python train.py --d_model=256 --n_head=4 --n_kv_head=4 --norm_place="pre" --tie_embeddings=true --init_std_o=0.00736 --lr_mult_down=2.0 --beta1=0.95 --lr_head=0.00603 --decay_shape="linear" --batch_tokens=16384 --seq_len=256 --doc_mask=false
MLP neurons of a small language model. Each row is named by its layer, matrix (up: input weights) and neuron, and shows model dimensions 96-159. Each number is 128 + 24 x the weight over its row's rms, rounded and kept within 0 to 255.
After each neuron's rows, "fires after" lists the tokens most often just before its 100 highest values on Wikipedia text that the model never trained on.

L4.up279 [112 110 160 117 168 115 133 164  65 127  98 133 168 125 141 132 138 145 128 131 130 147 153 117 164 112 140 161 130 145 117 120 119 110 150 173  82 144 161 113 105 164  66 144 134 132 114 119 165 113 105 121 116 162 104 145 123  90 149 164  83 138 146 120]
fires after: " d", " ", " h", " F", " f", "ur"

L4.up122 [100 165 138 144 136  97 170 177 127 141 136  95 103 115 121 117 121 133 142  82 131 114 137 110 109 119 142 146 114 123 125 141 132 131 135 145 134  65 130 117 128 134 157 124 150 158 171 162 132 138 175 129 150  98 110 147 110 152 121 154  95 113 133 104]
fires after: "p", " s", "n", " d", " W", "ff"

L4.up561 [110 148 131 116 173 130 141 157  85 132 105 124 120 133 159 145 127 132 148 120 134 125 156 103 102 112 144 114 125 116 114 127 116 156 170 144 137 108 132 107 122 129  82 157 136 142 107 138 130 106 115 129 122 113 144 106 102 165 110  90 133 126 103 110]
fires after: " the", "p", " Sc", "st", "rom", "v"

L4.up929 [108 125 105  92  88 101 140 174 142 102 124 110 107 145 170 140 130 128 142 156 103 107 130 156 109 119 129 144 135 163 139 101  89 122 121 145 148 149 126 141 137 126  94 151 136 140 107 133 149 154 136 121 101 137  89 163 137 127 106 121 144 148  95 138]
fires after: " P", " p", "ich", "p", "h", " l"

L4.up853 [130  98 162 181 134 142 127 130 138 122 122 105 132 146 121  99 155 149 103 139 160 169  81 144 114 116 172 146 129 159  99 115 120 152 132 186 135 124 168 180 102 129 103 144 155 136 104 179 122 165 119 139 166 123 132 117 113 112 152 125 130 123 165 157]
fires after: " N", " M", "N", " P", " the", " S"

L6.up272 [150 116 141 163 136 136 129 122 127 127 139 119 153 114 112 157 138 101  89 120 169 123 113 116 144 131 119 134 160 121 131 110 141 131 110 134 132 133 161 149 103 186 139 138 143 116  93  99 149 152 132 132 155 107 154 147  87 119 122 153 136 106  80  49]
fires after: " S", "S", " an", " un", " h", " An"

L6.up309 [144 132 121 140 124  98  73 139 157  95  67 145 101 145 127 120 109 143 128 126 142 104 158  88 153 125  79 185 103 157 108 155 136 147 156 156 148 160 135 133 185 129 173 174 103 105 130 125 127 137 141 108 127 155 136 113 120 105 117 116 145 158 107  93]
fires after: " $", " e", "et", "on", " Con", "p"

L4.up193 [156 151 160 117 152 110 119 113 150  65 113 148 108 100 106  95 121 128  90 107 152 144 146 124 155 151 104 106 144 142 152 118 113 145 133 151 158 121 173 103 114 130 142  70 132 157 142 156 142 104  87  74 136  95 114 118 126 164 129 122  72  82 125 124]
fires after: " b", " B", " U", " Con", "ro"

L4.up544 [ 95 166 127 132 103 123 112 161 129 123 146 138 116 114 124 139 104 202  94 103 136 112 131 144 144 154 114 142 147 109 141 140 107 128 178 104 135 116 125 140 120 127 123 148 156 114 169 124 135 110 130 131 143 104 126  97 100 176  87 100 130 109 118 120]
fires after: "p", " s", "c", " inc"

L4.up811 [137 138 149 125 117 146 123 149 111 117 122  96 104 168 130 107 128 115 134 141 146 140 119 142 105 112 145 119 155 136 164 101 104 136 120 141 115 120 118 107 166 180 112  86 154 140 122 119 114 146 144 128 125 107 158  89 147 113 139 120 143 123 170 174]
fires after: " s", " S", " d", "os", " D"

L4.up138 [105 165 178 142 125 100 153 128 139 117 122 189  97 146 158 100 158  99 163 136 134 111 132 117 124 144 169 141 117 135 113 115 143 161 139 120 135 143 165 124 127 124 108 151 141 170 128 102 118 123 101 130 135 133 169 124  67 116 132 112 169 117 174 125]
fires after: "n", "s", "es", "ers", " rem", " S"

L4.up28 [114 171 150  90 153 110 112 145 106 126 109 100 108 155 102 110 126 153  74 150 184 138 127  99 121 111 130 164 117  67 140 139 125 139 132 114 116 122 136  94 119 175 154  93 139 132  92 115 139 112 136 106 104 144 189  84 142 101 110 107 123 101 120 156]
fires after: " e", " re", " con", "v", " s", " D"

L6.up130 [141 161 182 139 171  95 123 201  94 142 121 136 166 140 138 141 117 117 126  77 160  90 123 148 120 115 103 121 145 138 158 131 145 212 110 131 119 120 115 144 103 122 119  89 154 145 164 132  91  88 112  88 148 177 164  91 117 135 126 178 146 122 143 166]
fires after: " d", " n", " w", " W"

L4.up590 [138 139 136 122 114 112 119 165 125 134 139 102 139 165 146 119 128 186 138 149  61 134 130 106 143 111 162 131 154 153 133 115 128 111 107 167 130  98 126 116 152 158 128 109  98 160 118 135 121 140 119 136 122 153  93 179 106 132 124 117  75 130 117 157]
fires after: "p", " f", " p", " P", " l", "l"

L4.up182 [135 149 137 164 157 115 141  98 137 142 164 134 106 121 129 171 128 126 103 147 133 187 123 160 128 148 165 153 173 123  65 104 140 129 131 123  92 101 135 157 138 131 156 132 124 133 122 112 176 144 135 133 148 128 121 122 126 144 115 128 120 117 203 101]
fires after: " S", " N", "S", " was", ","

L6.up952 [109  90 141 151 137 144  81 112 147 115 101 141 174 136 155 107 141  76 119 110 114 112 125 148 169  90 182 120 117 180 163 182  94  90 172 164 119 128 128 111 112 162  83 138 106 135 146 136 139 132 193 179  76 144 105 113 104 111 134 135 115  99 101 141]
fires after: " comp", " D", " con", " d", " Con", " re"

L4.up1007 [136 155 131  96 118 136 131 148 125 156 111 138 153 107  73 128 114  97 129 104 112 138 126 132 134 140 129 118 121 121 133 125 123 121 158 152 128 105 160 123 142  78 132 101 105 129 142 142 117 121 134 118 134  83 133 137 118 143  65 155  99 129 155 126]
fires after: " St", "i", " A", "ro", " Con"

L6.up431 [137 161 119  92 131  91 115 106 109 150 130 102 104  95 101  99  98 147 125 122 121 143  92 132 108 130  98 131 133 129 141 134 111 126 177 137 119 107 149 124 153 177 156 136 154 170 121 126  92 113 146 154 134 190 123 140 131 136 154 114 151 105 128 161]
fires after: " ev", "av", "iv", " prov", "″"

L6.up746 [141 123  85 100 138 110 133 157 106 137 117 118 132 132 112 130 122 110 177 127 144 139 155 116 107 126 100 154 129 160 107  82 131 150 157 125 131 169 141 145  97 127 125 127  85 133 139 137 119 141 128 109 109 122 109 128 113 146 103 163 104 140 133 156]
fires after: "m", "st", " m", " an"

L4.up804 [188 132 109 126 110 148 136  92 144 121 127 133 137 146 122 113 100 123 123 131 105  81  67  77 204 140 162 149 133 149 114 142  94 134 144 133 134 138 108 141 141 123 120 116 117  88 130 139 131 128 156 176 136 131 128 110 161 100 166  58 125 163 165 147]
fires after: " c", "oun", "C", "ap", " inv"

L4.up409 [102 184 140 106 131 122 147 158 116 116 130 107  86 152 162 101 150 118 119 137 114 153 114 164 124 120 135 133 146 149 138 108 100 147 135 119 100 106 142 123 129 114 168 169 143 106 150 154 129 111 203 129 134 142 105 107 158 152 139 116 127 136 106 163]
fires after: " P", " Comm", "p", " v", " m"

L6.up1005 [131 137 130 107 121 142  87 126 139 115 130 152 101 136 106 175 128 132 142 125 121 160 132 140 122 160 129 174 155 109 117 113  87 139 123  97 127 172 154 134 143 139 109 121 109 110 128 134 147 128 128 131 162 141 165 146 157 184 105 103 146 176 110 148]
fires after: " km", " g", "t", "ak", "ce", "il"

L4.up513 [120 129 145 151 160 128 101 106 132  88 155 143 140 113 113 140 153 137 133 112  81  96 146 111 131 100 172 110 133  95 122 111 111 124 124 143 102 137 173  59  93 131 121 132 131 141 160 136  99 124 148 141 123 129 150 152 106 150 132 180 124 142 168 179]
fires after: " D", " ex", " re", "s", " l"

L4.up244 [158 103 128 146 136  93 116 151 141 136 122  95 119 126 168 101 128 154 130 121 135 129  72 117 150 130 115 136 111 164 127 131 122 182 150 165 106  97 125 134 156  53 118 115 113 129 140 122 120 116 124 157 147 126 153 144 173 138 146 139  97 138 138 105]
fires after: "b", " c", "ich", "pl", "m", "C"

L4.up235 [123 108 133 116 139 153 142 125  90  82 136 127 135 144 116 155 144 112 153 104 133 121 150 112 211 106  96 120 161 138 116 139 144 162 125 138 142 107 113 107 112 129 127 130 121 103 172  72 125 123 114 139 106 120 117 114 161 139 134 132 107 127 121 106]
fires after: " G", "od", " g", "-", " A", "ag"

L4.up768 [158  98 112 138 127 139 101 133 110 137 141 116 113 155 120 102 151 169 129 146 157 171 100 142  85 102 161 114 160 126 100 126 160 129 160 162 130 123 138 121 107 124 163 137 163 142 129 138  95 165 175 150 117 114 185 114 140 142 148 113  89 165 106 147]
fires after: " m", " s", " t", "v", " a", " more"

L4.up877 [150  86 123 125 137 140  79  99 114 114 110  96 105 130 154 131 155 118 121 121 126 140  98 162 155 134 155 109 142 140 158 135  98 105 132  71  80 170 155 125 142 156 137 163 123 111 140  93  66 154 171 104 139 151 110 102 148 167 131 130 108 132 101 133]
fires after: " V", " M", "v", " v", " m", "V"

L4.up505 [129 161 142 110 127 133 118  94 106 118 126 138 117  89 141 108 109  93 147 149 133 133 134 139 121  97  89  85 126 114  90 123 149 149 120 154 164  99 164 133 123 107 119 143  95 121 157  97  99 111  90  88 128 133 102 109 143 177 160 122 123  62 173 127]
fires after: "ro", " Br", " W", " B", " N", ","

L4.up187 [129 147 129 115 102  82 156 142 120 112 131 122 121 157 133 127 118 183 133  97 138 110  77 128 138 132 142 133 155 104 117 160 159  87 150 114 135 117 142 113  89 102  82 122 127 129 178 134 176  92 128 163 126  99 110 132 150  92 183  97 103 149 151 145]
fires after: " c", "or", "a", " f", "r", "C"

L4.up1020 [156 138 162 152 157 121 102 133 148 135 154 129 100 176 136 128 151 147 128 109  91 122 141 134 130 106  92 108 116 160 114 149 158 125  95  94 129 142 144 117 128  84 100 146 125 130 153 109 104  99 137 156 172 121  76 130 171 121 157 150  85 121 177  98]
fires after: " c", " t", " T", "C", "a", " C"

L4.up703 [111 100 141 120 146 137 118 130 142 128 171 124 155 119 116 121 116 147 149 137 153 174 113 162 131  94 124 121 136 160 153 117 111 122 105 134 123 128 115 137 120 116 135 144 121 116  92 125 129 148 128 132 170 126 128 151 134  92  80 139 123 161  82 117]
fires after: " l", " ex", " in", " L", "t", " In"

L4.up8 [166 112 105 118 149 121  92 150  87 137 133 170  95 184 147 168 174 147 132 156 126 130 132 137  98 151  90 139 159  82 108 146 122 161 116 135 134 114 146 134 174  73 177 133 127 122 195 118 134 110 157 159 104 145 128  95 149 147 137 159 155 118 166 114]
fires after: " g", " G", " v", " qu", " ab", "u"

L4.up511 [128 107 132 160  99 135 147 122 131 152 141 126 113 134 133 132 112 156 131 146 113 129 131 125 126 114 134  89  96 140 125 114 129 129  74 156  88 100 148 139 109 140 162 154 101 106  93 146  80 166 124 156 122  94 138 135 127 166 104 148 125 163 139 106]
fires after: "em", "-", " per", "or", "ec", "id"

L6.up692 [124 161  64 115 124  86 159 125 137 111  96 153 146 119 130  96 126 101 108 115 107 155  99 153 134 212  91 141 144  94 100 150  85 140 123 126 156  85 119  77  96 146 103 147 143 126 120 141  94 136  92 112 122 122 127 125 139 133 135 104 108 129 164 183]
fires after: " ", "ss", " (", "-", "–", " app"

L6.up668 [152  92 126 118 108 123 151 181 100 171 112  85 117 129 153 140 103 122 101 163 145 123  88 132  91 142 122 126 116  79 121 156 123  94 152 108 135 116 131 135 167 131 140 135 134 161 115 155 153 165 133 119 138 157 138 100 138 143 112 167 150 116 132 132]
fires after: "ec", "up", " ex", "er", " sup", " was"

L4.up817 [125 133 120 109 150 135 163 140  94 111 121 126  95 160  74 107 152 158 110 139 121 132 133 104 123 143 122 112 124  96  98 128 155 129 143 123 162 109  64 142 143 130 133  91 140 116 102 127  99  95 156 160 136 155 154 149 134 116 101 159 172 126  97 130]
fires after: " E", " L", "f", "-", " e", "l"

L6.up5 [133 146 110 102 129 155 138 105 131 141 181 123 147 134 143 117  93 124 161 142 144 157 111 125 166 148 126 141 103 142  99 118 152 122 176 140 139 106 116 101 152  85 176  95 118 122  84 138 129 111 144  83 134 144 108 172  86 121 139 147 110 135 204 107]
fires after: "4", "9", "8", "7", "5", "3"

L4.up658 [166 133 130 206 165 138 123 118 143 200 111 108 115 129 130 138 109 132 146 140 129  80 110  96 137 109  85  95  92 146 130 118 147 147 116 140 116 103 165 146 157 120 102 143 109 142  99 169 132  96 143 149 135 139 121 141 137 163 153 173  68 161 128 132]
fires after: "m", " m", "-", "ex", "f", "em"

L6.up864 [112 118 130 113 125 154  93 124 131 101 111 108 148 141 159 146 177 145 103 144 145 117  70 130  87 122  93 107 145 165  78  91 116 124 127 116 145 123 114 112 154 116 169 159 165 101  77 130 115  97 167 137 110 118 146 184 106 146  92 173 148 145 146 127]
fires after: " t", "v", "al", " T", "om", " v"

L4.up988 [117 106  98 154 112 121 167 146 129 155 132 171 120 121 129 134 126 173 142 119 143 154 144  82  94 133 128 151 103 102 109 136 148 125 154  88 150 122 151 106 133 127 133 135 128 171 121 118 128 134  93 152 145 134 131 158 112 103 111 157 118 154 135 107]
fires after: " re", "ce", " rem", " cons", "c", " part"

L4.up10 [114 121 160 137 129 129 140 178 130 121 116  94  58 141 137 142 154 124 126  84  81  93 110 150 119 105 166 162 104 162  65 123 111 141 143 111 120 162 165 144 125 167  93 121 125 140 132 144 110 143 113 132 115  81 140 119 130 132 151 151 123 116 102 104]
fires after: "p", " F", " B", " f", " P", " inter"

L4.up312 [ 88 109  86 154 140 142 141 145 140 173  64 126 140 167 154 134 120 140 128 161 131 145 118  84 126 151 144 125 118 172 120 155  78 124 134 104 134 130 144 131 118 144 145 129 145  83 150 166 128  78 135 133 132 101 147 119 147 157 116 141 142 106 109 135]
fires after: "v", "om", "ist", "p", "ec", "c"

L4.up936 [ 88 133 138 116 118 131  99 169 109  96 134  86  92 183 138 124 118 132 114 136 129 121 107 108 192 104 119  89 101 156 142 123 115 116 142 140 112 131 111 189  92 118 160 126 137 121 154 117 127 144 148 133 155 149 116 131 136 117 143 166  98 101 142 124]
fires after: " V", "ol", "rib", "u", "v", " ind"

L6.up320 [168 156  99 118 132 199 138 132 127 110 127 138 105 137 131 156 136 145 142 141 126 126 134 132 148 150 126 144 159  80 113 172 143 179 131  94 166 127 122  90 142 111  92 132 101 155 130 146 142 148  85 171 119 113 124 106 147 147 145 131 133 110 113 149]
fires after: "u", "i", "it", " f", " g", "ang"

L4.up685 [149 147 119 132 107 156  89 172 146 132 150 108 159 157 126 128 117 111 162  84 160 108 106 138 119 145 123 132  89 170 158 131 114 163 128 138 103 120 161 157  98 158  99 118  99 147  87 139 138  83 119 133 132 147 142 122 158 127 139 123 141  86 104 153]
fires after: " P", " M", " O", "1", " off", "ex"

L4.up301 [101 158 112 101 135 135 133 144 125 122 141 157 118 122 152  91 113 119 104  92 134 138 142 147 168  93 131  62 135 140 129 138 140 154 108 160 124 109 110 117 159 160 130  90 159  66  59 140 146 146 126 143 124 158 126  93 134  93 113 114 104 132 110 111]
fires after: " T", " F", "ootball", " t", " pr", " l"

L4.up946 [ 89  66 116 121 127 148 139 138 118 120 156 110  99 119 184 136  96 137 153 117 129 136 113 131 177 122 130 124 123 131 173 141 145 140 113  94 123 157 119 154 136  61 106 109 126 137 104 146 129 115 125 128 102 159 121 164 140 134 139 112 108 153  93 133]
fires after: " l", "t", "he", "8", " L", "ou"

L4.up847 [144 119  79 157 111 115 155 107  98  99 123  77 154 145  98 116 116 156 126 142 114 121  98 138 150 146  81 124 168 149 105  91 151 151 117 125 146 149 126 131 138 148 146  92  91 119 106 127 123 164 165 158 174 140 107  79 131 118 137 138  92 140 151  85]
fires after: " e", " a", "z", " f", " t", " ("

L6.up326 [123 161 114 139 125 136 131 185 126 123 159 119 165 154 111 110  97  80 117 108 128 146 111 103 118 117 123 102 125 174 123 100 131 143 119 158 161 131 118 148 145 190 154 132 124 119  99 146  87 105 108 135 167 173 146 178 147 130 121 130 107 101 144 123]
fires after: " comm", "il", " Comm", "im", "em", "m"

L6.up772 [130 167 119 157 148  77  79 106 142 139 163 119 108 153  80 161 108 114 171 116 143 132 101 136 103 142 150 107 139 101 168 148 136 106 128  81  95 107 117 141 113 150 142 148 121 156 142 134 165  80 135 127 160 136 119 125 113 121 122 154 140 188 126 127]
fires after: " T", " B", " b", " t", " ch", "st"

L4.up73 [160 128 121 149 125 165  97 140 105 192 144 121 119 131 104 126 117 134 126 128 124 141 142  81 119 149 125 154  99  78  87 110 105 100 129 115 150 120 113 121 136  77 132  44 111 116 143 138  98 126 116  99 142 137 152 134  78 118 184 108 155 136 129 121]
fires after: ".", "8", "9", "o", "6", "7"

L6.up250 [140 134 135 140 143 113 122 103 134 123 116 111  96 140 155 113 123 125 102 121 123 151  92 120 114 163 160 142 191  97 135 118 115 147 149 128 160 104 131 126 160 157 116  92 144 146 134 144  62 152  74 100 130  98 145  77 143 124 124 112 115 153 163 103]
fires after: " t", " se", " the", " B", " b", " T"

L6.up711 [180 120 124 136 157 123 103  90 102 120 102 137  97 127 113 135 117  84 102 135 111 130  76 137 163 102 111 169 189 116 108 103 162 133 162 141 120 121 138 146 133 117 121 100 133  86 136 111 110 142 136 183 117 133 124 146 117 106 119 156  85 113 119  79]
fires after: "A", "S", " Ar", " s", " f", " t"

L4.up1018 [117 114 138 115 140 163 133 132 132 116 147 121 144 145 150 102 119 140  88 170 161 136 146 139 105 134 146 109 158 107  86  72  88 126  97 106 117 117 130 109 161 162 148 113 105 124 108 162 104 105 109 149 155 116 141 157  75 107 109 165 152 114 148 143]
fires after: " sc", " bec", "at", "em", " per", " h"

L6.up223 [135 142 146 150 143 120 145 152 107 107 120 155 129 118 106 132 108 157 137 152 108 112 160 143 122 153 111 152 105 102 112 126 135  93  80 122 125 133  97 122 122 139 144 109 116 131  97 101  79 137 100  90 112 140 139 115 114 137  84  95 171 118  97 142]
fires after: " Ge", " le", "l", "e", " L", " Le"

L4.up241 [130 142  84 128 150 122 110 128 126 145 101 136 120 146 162 127 129 114 134 142 140 127  88 113 124 110 163 139 104  90  97 135  58 141 134 144 141 180 159 137 160 152 156 103 111 104  89 157 129 170  94 164 137 159 152 115 154 109 107 156 136 117 114 124]
fires after: "p", "ab", "v", " Col", "pp", " comp"

L6.up919 [ 98 125 168 114 154 139 113 146 127 121 167  85 124 138  77 120 178 177 170 145 101 115 121 116  90 149 138 134 149 110 143 125 148 114  98 121 134 128 147  97 142 118 103 103 133 153 133 125  86  67 122 132 123 129  72  98 149 131 144 167 169 105 116 126]
fires after: "l", " L", "ar", "el", " N", " Sh"

L6.up80 [132 102 133 114 141 100 103 148 166 113 134 122  93 186 129 164 136 136 127 102 127 137  98  95 111 109 126 119 124 161 118  91  87 127 132 111 118 172 120 126 116 140 145 143 138 135 173 136 133 165 129 150 144 112 199 132 113  84 161 135  90 147 102 137]
fires after: " g", " b", " t", " s", "st", " S"

L4.up531 [138 117 134  94 119 113 156 135 162 133 128 139  99 146  85 114 132 121 126 156 124 107  88 150 108 144 112 162 143 155 119 122 140 145 144 117 143 112 101 152 124 113 145 119 143 152 159 161 121  86 171 183 131 126 152 178 156 108 113  87 156 191  96 124]
fires after: " C", " E", " c", " ", "or", " e"

L4.up41 [112 128 127 120 127 160 111 140 166 126 107 166 158 158 107 146 163 129 136 130 120 115 144 130 148 106 119 128  78 145 129  99 120 122 127 102 105 119 144 140 151 146 179 138 154 196 143 163 128  99 154 128 121 120 152 113 135 118 144 151 109 168 138 167]
fires after: " a", " ", " E", " e", " in"

L4.up793 [146 121 169 145 124 114 130 128 134 156 150 159 142 141 144 106 166 123 142 126 147 150 136  72 149 123 135 140 121  80 110 125 115 172  99 123 156  82 142 124 162  95 133 178  88 150 119 108 158 133 134 187 101 130 114 109  67 119  99 163 154 106 175 124]
fires after: "n", "c", " cl", " rem", "cl", " con"

L4.up672 [113 157 145 133 128 104 128 170 119 113 141 162 111 102 154  98 110 112  86 131 138 124  80 139 153 114 133 154 161 163 165 124 112 112 145 157  52 131 122 187 138 135 102 134 134 127 136 137 147 156 140 117 102 158 127  78 136 127 152 145 113  94 121 149]
fires after: " d", " D", " ", " ar"

L6.up863 [132  91 110 124 140 129  76 134 127 129 103 121 143 177 151 144 139 127 153 118 169 166 135  97 121 148 109 144 104 156 171  89  75 128 109 150 106 151 119 131 127  98 130 154 121 114 151 107  68 104 104 175 132 163 121  99 114 136 112 155 123 131 178 175]
fires after: "m", " p", " P", " sp", " m", "old"

L4.up213 [133 123 119 151 159 128 125 138 111  98 110 104 177 125 165  83 121 116 112 134 172 135  80 131 100  99 138 130  71 156 155 136 152 143 129 153 144  99  98 123 114 150 112 168  98 140 107 122 111 134 153 119 163 134  95 116 164 156 147 173 113 163 132 105]
fires after: " pl", "il", " A", "m", " Cl", " Mar"

L6.up563 [114 104  90 127 140 125 111 127 138 119 119 116 112 138 107  89 130 189  98  94 111 125  85 148  94 118 125 160 145 138 121 128 112 140 104 146 117 157 124 129 131 128 132 111  79 167 173 116 169 149 120 167 131 126  97 146 158 113 129 131 132 152 100 134]
fires after: " to", " an", " On"

L4.up83 [141 172 126 115 126 126 156 144  65 139 121 103 109 129 118 115 144 148 169 162 121 159 128 131 175  98 145 116 134 112 114  97 118 143 134 117 118 126 129  52 149 143 130 114 122 112 165 137 112  94 138 153  69 108 121 141 129 139 141 127 160  80 115 141]
fires after: " P", " im", "m", "im", " m", " d"

L6.up252 [135 161 121 109 116 102 141 135 156 123 104 151 112 119  95 126 125 135 153 154 106 162 142 129 121 136  86 132  96 155 123  86 149 193 149 133 122 131 125 133 111 161 131 117 115 155  87 138 107 126  98 113 188 121 160 110 103 125 123 137  75 148 126 168]
fires after: " h", " e", " a", " S"

L4.up191 [137 122 116 149 117 124 120 119  52 101 116 144 147 127  64 135 113 140  97 161 139 142 139 126 155 165 127 148 104 163  95 111 113 154  88 154 106 110 196 119 139 143 155 130 128 122 129 154 158 113 120 107 117 131 124 166 112  91 121 129 126  99  78 136]
fires after: "u", " An", " an", "ver", "n", "r"

L6.up414 [147 149 130 145  89 126 130 122 146 126 120 133 134 122 168  84 173 128  88 137 128 127 148 172 112 105 101 138 146 170 164 122 153 151  89 124 109 150 156 163 166 151 110  82 108 144 150  80 155 167 118 125 141 104 142 145 151 127 150 141 118 127 166 110]
fires after: " one", "ll", " n", " N", " al"

L4.up950 [107 130 123 100 119 104  70 114  99  97 156 106 120 123 143 174 159 102 128 169 171 105  99 114 102 120 127 116 117  56 135 119 144 141 162 154  92 128 134 141  93 148 144  85 103 140 121 138 140  77 158 115 140 114 124 127 112 118 143 151 126 152 114 138]
fires after: " b", " B", "b", " p", " P"

L4.up450 [114 134 145 106  96 122 132 149 111 102 126 114 145 157 147 129 105 166 166 111 138 123 126 135 104 104 130 178 107 146 175 113  95 172 128 112 109 136 154 110  78 146 121 142 162 108 151 129 151 137 107 151 111 179 146 136 144 135 100 152 130 167 142 129]
fires after: " M", "p", " p", " j", " P", "ar"

L4.up819 [106 107 148 129 130  52 127 153 105 165 112 157 139 148 104 152 102 185 131  91 151 150  75 167 194 131 115 153 146 139 150  94  91  91 125 141 142 138 123 142  85 133 103 151 102 151 120 131 104 140 144 132 164 151 144 103 117 106 124 142 112 121 118 109]
fires after: " O", "ou", "ur", "A", " d"

L4.up456 [149 131 110 123 135 118 130 131 112 121 138 113 145 139 106 133 147 148 127 111 113 149  85 119 118 156 129 143 127 118 162 130 142 110 138 153 148 153 100 113 167 139 102  98  98 116 130 104 138 172 112 139 162 123 127 126 127 107 151  82 116  98 158 105]
fires after: " to", " sy", " an", "ree", "ain", " one"

L6.up552 [ 84 117 123 126 146 109 138 137 136 111 148 141 137 156 113 121 103 150 117 117  73 129  95 160 147 103 147 155 125  90 112 128 133 149 135  96 137 153 116  98 129 160 190 145  92 168 111 106 153 134 128 146 142 135 121 129 124 105 165 146 130 122 132  96]
fires after: "n", "f", "ra", " ass"

L4.up261 [130 157 107 165 112 113 159 126 119 165 144 127 138 173 135 136 137 154 128 105 112  97 138  95 126 118 157  99 119  90 142 101  99  98  95 126  95 143 117 125 133 162 140 134 118 137 109 150 132 138 177 105 147 117 120  81 138 120 124 155 137 138 123 132]
fires after: " J", " comp", " ad", "inist", "up"

L4.up225 [129 128 115 102 113 141 100 153 104 132 104 130  70 115 143 115 124  90 116 140 144 140  97 129 133 148  95 122 126 166 102 118 131 134 119 182 144 110 116 124  88 151 182  88 177 115 111 124 117 101 140 112 106 134 165  85 125 140 120 129 154 130 110 154]
fires after: " E", " h", " T", " W", " t"

L6.up332 [137 133 134 140 115 158 141  94  64 101 118 144 161 173 114 133 136 135 116 122 125 150 159  98 137  96 102  95 124 168 123 132 123 139 112 135 108 140 142 159 155 127 131 105 133 123 124 122 204 152 157 166 142 126 135 170 149 150  83 133 113 100 159 105]
fires after: " N", " n", "a", "h"

L4.up560 [ 94 135 107 163 163 119 147  94 129 139 119 195 124 105 104 109 122 139  98 139  96 135  93 110 125  69 116 137 143 103 129 141 102 163  85 138  91 167 113 154 107 162 128 155 159 137 184 167 164 125 140 146 121  82 140 146 119 122 142 163 102 122 139 126]
fires after: " D", " d", " R", " c", " re"

L6.up327 [114 158  98 151 124 117  84 148 126  97 114 129 107 121 108 157 124 162 105 115 159 108  98 152 141 193 110 152 143 150 140 117 122 160 143 126 124 158 124 176 131 154 121 150  73 105 130 174 132 129 131 108 162  81 104 122 129 119  88 137 135 135 117  98]
fires after: " ", " pro", " pr", " $", "ro", " e"

L4.up834 [132 152 135 159 125  88 139 137 171  85 107 128 141 137 162 102 137 136 126 120 124 111 148 153 126 123 103 137 103 121 150 102 109 159 142 112  98 155 114 112  92 140  93 110 126 140 117 108 143 139 156 150 121 132 101 140 101 128 129 111 101 102 145 124]
fires after: " D", " cons", "es", "is", " d", " N"